Weights of a small transformer language model: width 768, 6 heads of 128 (1 for keys and values).
MLP neurons of a small language model. Each row is named by its layer, matrix (down: output weights) and neuron, and shows model dimensions 576-671. Each number is 128 + 24 x the weight over its row's rms, rounded and kept within 0 to 255. Numbers have three digits each.
A block is one neuron, or neurons of one layer that tend to fire together. Before each block is what it responds to, as a language model described it from the Wikipedia text at the highest values.

Sentence-subject name endings
L6.down67:128098114103106148124105118159144122118121130117144139137119119145140093090145158133131159160183149135128113163131162124134133126117105071128111094142089134155132164145146153073145164117094169129162167135151111077129143148091114110120100146121136167112143079133155152134122162085167130167
L6.down329:129133094125159091185135128134103168128149130116150093135063104120113119113144147162117121134148151103104120179155150111119156110137142108130098149168132144130143106123161126133145144136092082141178159141122133184129117120115120111085138085053137137128176081131088166141118108125144160131
L6.down1523:086147139138139137126129125133083131066123107150127131094141158127135162123137124097089102169138167108149175123135118155127136115156097140142144142134151118077138100088155112085151114092141136116144157123134146101100083097164152090085122129134126115180111141133124148127131119118166119118
L6.down2010:147142159134106091133121101091143132090148147111114161143105107159136111144117142161148120087157144092135117154137159118141076143086130129143074115104125135117156148107161129102168090160099134151142137096161112150147140163100094106135137119131136141111107103151124130124117129122109148139

Clause subject before verb
L9.down142:129110097127150132118119157103176087152121127131108091130106125098119147145118092108120137137115139154101138161092112151122130182090131120096124139147146074148143128103089105147113157090123124161062118140130098111105164151141147114145146157144125110153159126095151102124161148120155130151
L9.down292:131102140171144134115140136168113121137172121153158105124163159155133135161128114114119121127091160111122177114138115111142145132076135134124103109119160136118109122101130145109122136121121120105119068144103085148134106100125137140135168126090117133123157123105115143152128086138148073107
L9.down554:094130117145118126154101148123146163111112088091141101117138142161103090119160132135148121116156079109149128078108067113087119150174112160110103147144133130161084159098158130137142136097128145136104116084141144172123127165161147138150112120127104170123092096151165105099125112165123115117
L9.down722:152078123093125143108147119123100141126127134145108114142122147175150107081137123121156104132183143128112093143102102108119059157132126117122100080153148122137136108145150120093150130140105134129150120139136172109116186088141133117061164115148171159077137074110126109139095137138148122133
L9.down818:107133072115108079144110134128154148098112097132144132132140151127068092109123130148124103109135163108119132096145132115144112136129135071153139120137104145146166122137121163135097111103096118155131144171104065120141145112116139182117115096087131058132163094132094135125129115137155171079
L9.down838:124131146121108147177144146171133138113150119121139136166107114139097090141137123174128087164140092125132102148122130149130123167153121118131085087120129133115117126135124122140129138145155143114095135104114125091121119139163123155119145095147110162141142110160119130119129127111116113106
L9.down1103:164090137102113126134120118134102124143154105144096121133138171098119138142116054126133143107156126141122112127096149111131139116155113145112099154101131154140163136126109089132153123126128128156107135128079150112083126099154087123124137105136111130128102099099137106124133138080134134092
L9.down1695:091144113129112147137123132083128102130125078128084129097128153143124098110081144137121110119187126126112155102106092150091130125120106127164153074168122128101117139105137126116114142142141123126130151161090161180138122077108102144121141163104136116104142115111122104160093144150104132133
L9.down1746:134195157087102120124160165105115113155133118160123126133112117114117120125094132159140118133124103139125088117110104139144112130131117131129121167100165104151148129114129161123146138097101153115128092134134151127109104110084108153141148114117102154148147117132132128148127112137146139142
L9.down2163:133102170120116093133132152104137133086155122155137136149166149119149138132145118134124128155108105149134109108107145117139144156110110142111144143109125088139155118130134089111162129141121085120137135127146130093110136183113133101152134159116137101150168099141151123177140122133126130114
L9.down2179:132113120126097099117103137117173092156114143135155107087139145167125119154105127149109126136153148104129110119096099126124082114106112094141113133095181135146122117119165119166125121140156119109132141135121115113152095130125133151111154163126119152116138109105095132128121139109100122164
L9.down2223:179108132147136101135124167131105112169163071155083135128123121109097104192116131112136128157118118177119116112133138135105102116116131118110106118112156115102160119112143118118160152135137107115123073175133184099126146117125125113149155165150165151125130137121136096085147073210079131132
L9.down2296:178118120129113126129127134106127115095115095141121131133138155122115168133103118153108166110129137160096118099100118106140116143125112161165078100124127121106130126138135116117113152096118108128044137104132110156116121134125135132135118159094118168161152120114120152142098130128172141145
L9.down2378:086133152061124082090148112095149080125143143116151124149134123140116142100131147108121101131125148112137132139139133097089095119154137145127100116094127126086146131099167153136154146096084101136093152166108093105156084132115138145079101145151158153101165090100097147150128115120163135159
L9.down2547:165128148119163132079115125118114084124105130088142138142136112137133158114103090112128167111137117141116145158118128102129137148128155143119104083139133128131122100132103098064118114143096176154152123122136137162149143112153142111170125137061155158125122134084140154152144098122097147104
L9.down2971:141158083158094139129096135133141106138134121139118126113153176140134131133121126120131116103139150131172100134087099128112112136126117098124130125113124160159130116097109153151121135110128119100104111102135110096114111136121138097103134152126130146111132135070129130110144130078114111130

Election table vote-percent separator
L6.down492:127122137142151146132107117120128137125083150086160116152119165131110131104105122103129054139108147126080144125121124185142165190145126094135141182181117105119102158100145105078129128133097156108160141149132141106171166131109118103140123125138133116133100144111130121131127124071115114088
L6.down1083:118089135130155151139133146131092148131117105108124091145129109111081074146101140123103146112110162125135114129111180134150127126145162108147058132135108111134108130122146108138120112126184080149133107171146110140126152116132135099100111108155118130116151114150097122110135147127066077130
L6.down1667:143135097107166125164134119122104122147149176136152139139120147154065130141098139127144155120140134145115128120101122151114143128129122117142117134082130131145126139178129120125092078138106113101087147128169107080115156142105143144122101192156115122157128127148114087103126144149116109150
L6.down3058:125097112112119134124142129135145132115119069136138145103130144126117168133128069120128154164123117139147168098095125136120124113170132133169138126146119157133115136104159150084130113135121134096192123103092079082128152093119109041140150122171116108093118132151119165162137141082136106144

Number-to-number separators
L9.down72:089115141125138107128127156156080163158083135128118139130139085154159121139145136129153150110129132074170078138141137078130126101111139141128104123119141123097105159144105129098131161138140103123100108081145148134121143148146137129163124143130168121117093117130127140137141162115137098141
L9.down503:093137122168131112154073112145068117122146132171122171159135145126100147118131139095114097133146130086150133126141159115139129076162129123118114125137106138142096061162091138180123119179098181149121154123066136104164117159100103173124094128106141124112085124107129110125127125125140117208
L9.down982:141148159153149122110141139125087138106115152123154099166140172124136117094136123122105136121157113134136103122088145139146138098091116157168132081121146093155144166119127105106132177143140139128126151112111128111105087116171121157116123143112096147096124118134174140174159115129123156144
L9.down1027:131196116111151096136077105139150171122125128125172138122127113119122174116119144102138151129121136108088123094132120087121160126073063135135161097155144132094113167105129122116139159121101093133144137145177156136166155113119133111109101132148073129111143157143123137098128122111132123149
L9.down1496:119110101170135144093111125111086124130119112161108110112104076140127115167102128124114163154142070100119142154113103143091142083135149107155147155129095137120116103125158112174106112089093129121183150133085087091160153124134155114128128119111124104100158126102116148142105151090138138139
L9.down1624:125120121161157115123155125129168171158072121143143146108110185144141099125142136160143114156133176155080113088112127127118137152173125131129120140145137115151103147114127080137109124111112117115113136103136141084111110142160161098133129106122108086122078160101112085124166151122139152120
L9.down1717:102117089108105110147117131160099123098135133162163120170129164111087132178148096123074158130180097102129098144102084159098147089174119107089122132182161149031113171149135156107113158164101113122091132130112113098148110126151139135104113119129096086103137135118143120104123173103154127149
L9.down1897:121098135118158111076091126172128155150086145147138132134158141121114096122139133109169126110167163126118111146144128100093104129126112113116090131144082090136152068139110078105140144156113124152153114116097127112160100129121138171127106123144188138110125119115092161146083131120155098133
L9.down1905:123140124128208148128140095139128164150164127129106167113146159117188147136118130127165140159141116115134127121093115116089176151180128125137158101087148109121153090138116150149115145113111125077139142140114154095157177148129068148134136126102104135130094106152129132109089109111128125126
L9.down2012:117116124140130100133117182175100080108129120156089171104139128115129133184156127117148091125117115124074074154109157131130123110087122141143135197103154100093182126154125120089140106130124154078103141109061155060133155106130139122158070117145103136122170136150091130110117154140143144089
L9.down2208:093091138122124188143127167140163109176109147150126110108110140133167145104121146125165107158117160123115067107104128151126157183126144068103095116146082132152161110174114141121125106098102147095079185104151092095103108157133114118148129119115138108133093151118132116183087136133109135133
L9.down2261:129069140154117132138158136114087103137129127130103134112127093127101187142128138097148136166131139091100094150131130120108114109142150153134152147075135145147152126159108160059101130121091101109128147120131105102101129167129114144113139157126151095097107138131177160134109098153158128123
L9.down2638:104140140096155136129082097143141102096129102115146108153132136129102123129090118128108175072099141113150175085123136126143096114142076119101115126109126123127129113124105100108144147124136132088137118092098134125111100096092123141139134126091157169101130098149154167138122102083132113141
L9.down2819:120147100161152121150082109107162135139123111168144099149138163128177085110141142161158137091092155129104119117110081112091155174124150140104141160110160047156177093141104134134111105142120130084123122133150124103126129109142140132145122141131114107123141173086138139077102157164103127149
L9.down2890:127094126143151155097127141121115183120095138160093128143157109159193161148124166131108118126104119127091124116111140096080120125150159124094121131155121146128114144141131175148099118157134114108107159100112152137097141133175141099140138103154160131113133122112114150136137132094131138113
L9.down3045:193130113158196139093104138090121160138127130114134128069121085137131148096134154180135165162152157096149089133145132117134131138141089147109107145090125123093118152147155090088161097117074139074128163110119115092142169108177104098124102093142148118097167160148128114142148109143150096158

Separators before upcoming numbers
L9.down393:093162184108148152100147148117150076125094088105196153107119119157125148118094118157131112117115128127111137140122131134183111109130115155166103115143111121131100065135130110172117139107160125123131109118131155131181136132159128171132097126090118100139120067107107166135142096126146129152
L9.down546:128124118070139134142105132145118125135120153134122082095083147105108120122143108090101152201130109140108137118139139144158088138100144160142116137129151108161100129117135130093125102076131108101125143138158124192088134105122121157185138145095135143164122109132125128126142136055139140130
L9.down598:129135127143095078135106145138134116126146131114097179115103124149126137112100181136073124108153089112158169124160126102122129120129120136099143128123113109133125134113133190123159101085120141138145134108102185112122122097109135112104074130129090106098118123085131081142109112090145169105
L9.down1229:104155125127136102132133133140172189170143102109153127118129113092173090126118117110148102120114110192102160139089093120167133176117102084151118145150114077135073115157119132122171085138152133097113105097127164105088122156145130112152118132091114125159118171146124163152157113097144111150
L9.down1309:133147135128153134155135111121157125113119118099194078140094115146143138100121081137097127131096146142145114118111092093088146119111123118110151159100138102156102144115127119139078168140147125101118145112116114081143101108146108127115142093142134130162138122135136122150127124119139135139
L9.down1702:090139129126112142133113100138097114100158108100123118136117080129121160161090143107095105126135128130122124125132128116087093144091122075131129145092172150151082128161095130145135094093122113102131165143131100132124117148137121122132132131141126095148122101140130132092103126100156088104
L9.down1787:112135096132168133101133164095165130109140136134129143101130122166161115151121144174122141109136114160097126115132143137115165138116104159175111156144145093138109102132110125143142106161125137112095126107111138132117141129140075143131124115095137098135134128086118131079077140141117138126
L9.down1904:137135120094130135143094148106075111137152143122118139189142113147133152135144127165138128129143089144082114101117139173095146120151117159092150140171157111115123132139139132099085136152159140072164153125157102156150127083102084130175106117131135138130120177129132115142134173096121125132
L9.down2200:102133128108170126109136155140134074129190103103119111094156117162161134087142086178125134153131165129127118069150131103147114141062133114117131151144160116169131114071113098147123151149112129137138161133116133125101082121113146130093167133176175150133107101128101111115126157146126101114
L9.down2368:113147099117102138090143159109132125098108140126130148162112118116112152153137135155136100094110106128091097082127144127161095096117116125121118128129154124139113077154101125188109112130110127146135142118145124103092121102090105119075116112139140146161126111127094117128080122157132150149
L9.down2559:126156101160151119128136176087139127147117080118124124191117109113122142134139137139101145120083109102117077128099113114159109131117126087148105124156147109113159122143151112121137161107113136140135125105131125083109134134098125143137113145142127108137156167098144167095122146173140101126
L9.down2648:134127140128148135137128109090112152138124132114166181092104088101103142113094121121134128118126145102080109105154153120132107063110119119153111112155101139153149082134101138138137142080162126115124115114122155079151113136161156121137078173142101113109094126156152158133088181097117134130
L9.down2708:174134127142167114099117122108154149075130109114120101121117154116100118139117173134111115152107139129102157120102064106139135109128137164099108156143105087158070114104114126124165131098145128117109065110159118171153162131142110094148105099097057136177117100107124086121152091082126134141
L9.down2925:146151098128129114113145104152156147104113085110153130113142113162127106083178144127138156129106124092095070185138134130160125162091102160114131124095121129105117118121108147114120132124124151109187097114102103126155101136118100133109129075109132156121127121114151105138117120095140124162
L9.down3009:149123108147131120142107121130181088140128155120131133120148117141162144132122141123134151116122130156132101109142130129109158144103162118125103122090092139141133129097113118128126106144137116102101159119171131170124115122120125158138161121107077143133123104144122112139121115115111096145
L9.down3012:182104129137157117111113114115103108111131132138092132122138113150137163118138087119181154127126125157155124103112115118162142116149120093140089116132139155172097128118133105095113114127153137148164159118152099104130112162095110131128131105157080113123132155103110176142116101124159123125

Before a number or date
L6.down1042:138175115112142124110160096104131074121120136158120122138128146128148105130129130137120128141136153139134137110124129081161105131138123129135112147126114110125140156136098097102133135124112155119144142099149131140126158088120078185136141168159107146174149138132086122150111098107109124103
L6.down2248:140127132149127093123153135106115124117158104169125110128102159134056134114097105113176155150127129119115141167124156120125150138137070147080138120145143114152149160120140134105111106136124122097164122132125085107132135120113125116137083115131154134142140106098115097115108157143109107123
L6.down2424:152152149086141105119126101115125142108140106144141148126146126140135114143094109138128150110113112151133125178069143104181149134096108095136174200130141134097110127126113116155142105155132133141123113140147106150142144146117070135119109175103111137118163138109128132159138147132112140111
L6.down2830:089115129104096077118144137103155141130144119089169145096134126134109140114123131122141065086101134102096096118102151150158114113134130122086149116146180149130137135111092149135094137133154124112116115116063136106161116148127174117155117113167157124153078127154141131141163123121098155094

Pre-number separators
L2.down2391:143131117099097131133123162139178136172136109123125126096096080097168121154115140126130135136179086168115108174119097104143126126162168136127124153137134113115140164190109157109115145120127146109107153141115118130118099140115107128094120093088106148119142091128132138140128161099142093132

Mid-word pieces and "of"
L2.down2237:140167110106136096119141093143081090133109167132141124119141149138116123091141092097124129155112167165122116118124137135082114148112144115112119154175171139126136147130133111113163126135096113165100118127091129098102122134141115134133124121141131171113130124084127189104127139149094152121

Plot-summary predicate continuations
L2.down733:158111150122100124122122176136085119091117126149146147111127118113153164106121116158084103123121127160164146098131121162153156135099103149103131103109145165129120118099134122112115131096104108096117070141115142130096168147123165105123172126138105124182127125127157151125123127145143088131

Before-a-number separators
L9.down178:111092118105146184169161174116158168130090103149117114142133142108153139146154165158138140126174122156124150128126141110124109127126152140149120136115141132152126127151094136105129118133161119093130104140140059059134099137127122113123153068139104115109114102090151135120111103144152152138
L9.down258:112121137106173107100141106118105160118156107133150132110142164189110105195104093145151141087114121124156124158098123092119138133139070119137131046133122098175123129097110142075138119121151127157175118094131154140133104114137148134096149166114100097129144115161132099150120082121105121136
L9.down663:119092096149153148093141157107117126110119163136142130095102100092114139119117080132158170148159143159137135156111136144119150120121150106116132160115134086140131123103110132113155142145090134111134115118147096036145160137123148122117154153184113193132174117122102091109121115152155143165
L9.down723:120116100120160132103074124167119127097168106144124144116173141158112110147097147141129126111113099109142161150140174078141135120107107094111129117113108135118159118099088101123125139148108136130105084093134122111176133137124155136117118162116144132097095121165115178099069132114130131112
L9.down790:142111132073127157177135116165122167160138114121140133131126105113116146058112136126139148162135125120138133126176113095148095122122159209126117174093134174117132112138112124142107090106143147160127146183140120060123127113139123095124153114121142149140135138166097112106127113150158159128
L9.down961:169157149114143098112155107124132137102114094152113142105142120129126144092120150126135123134120120075118118133165141173132115147149115135122129122134130167143104122129110166064107114112132132144129129139131151118138142098099097127135133150121111127108153127111129141086135100151161176123
L9.down1054:104122111101131148149119097118125151119145151153139189141105169082140122105139097136122088140109152106109186144116155109117131178124178155122117125113110107105090079123107097080174117143129116115123144097114135087090138110090116142097111064142177112133124116098167131132111144153154191089
L9.down1089:165145101102114153197140115119097156095149132147128075180108102117122129148099159155137122121153130146138182143075133140151141108137117139116135114113135120135126103125147136136141134114137126147155112157161146082115158116144142140109101074116116154103118127138133152172079127124111179134
L9.down1240:121079136131127128135165130132113136131154114140094114092122128148124165137154136142151099135156134144121146174135117122124152144107119137117111124104072154062133149096122098147136110127121122103096130139126131103129128142133118135107144113125116157096119139175107121104156139119138163131
L9.down1484:138084129120158150122168116112130099129143168112136157094127091147156117136101116075112105156153114121111128107144112150128130114108146140121143162105152131113143157110129126138118146112134123075118131134158118085154089108154147093132066125109120099150129117133145110147154089156114179123
L9.down1499:145097110106138138145152163137106124059149127136077141112122117161159144121094148161116126131128103119079115089156135133080113186089140127118109134132128093078135133132141117086113129138132149136111164123155100115123105164123107155115139134149142134148108136161131130131059126101170132136
L9.down2019:127129142085150120138125103108108114124128146124117131119149196125090128128116115105100120115140159083139135132106097148099123134130096154113081165113146136113120145110116119129131128174116121098139145150138163095125115124140119102119131172150216136163140167118127141049106112114100119149
L9.down2393:129115102175128125135115099166172115142163132139127138148152147127131091115111106134103111107157123120106171131096139140161096109158160114125123112120129141104106114146152107145134121092153102146092120124108131111159106123116119110136081150144110126163120095141135134133122137115168155140
L9.down2438:122119138121092100117124160077137154136120115151164109168122115096140154102190095095113093118083108121129139132150084168163142117137127122177130089114114194119152138158127172135117125103154108115113102123184126104159155116073141124107172117107112157138114103127109100135130139126171121121
L9.down2585:101143084134104129139124144104086138085142120131154118145129093107134125137147134108116144177132130117134123153111112101156111116127109094086132134139144125092112147127078153134120148140120141129090104116105130080134146094147135116139129126146102136157148132125158099141133155139148154097
L9.down2790:142118131125117161158146109117097146140107135121142088136099124172180134120138093084121175108095089145134152128141096150136143127161139147095153131145107109143172132114121125166140143115182123140146182103152168093145119143143130165154092136139131141117145076117128122120156127124154165152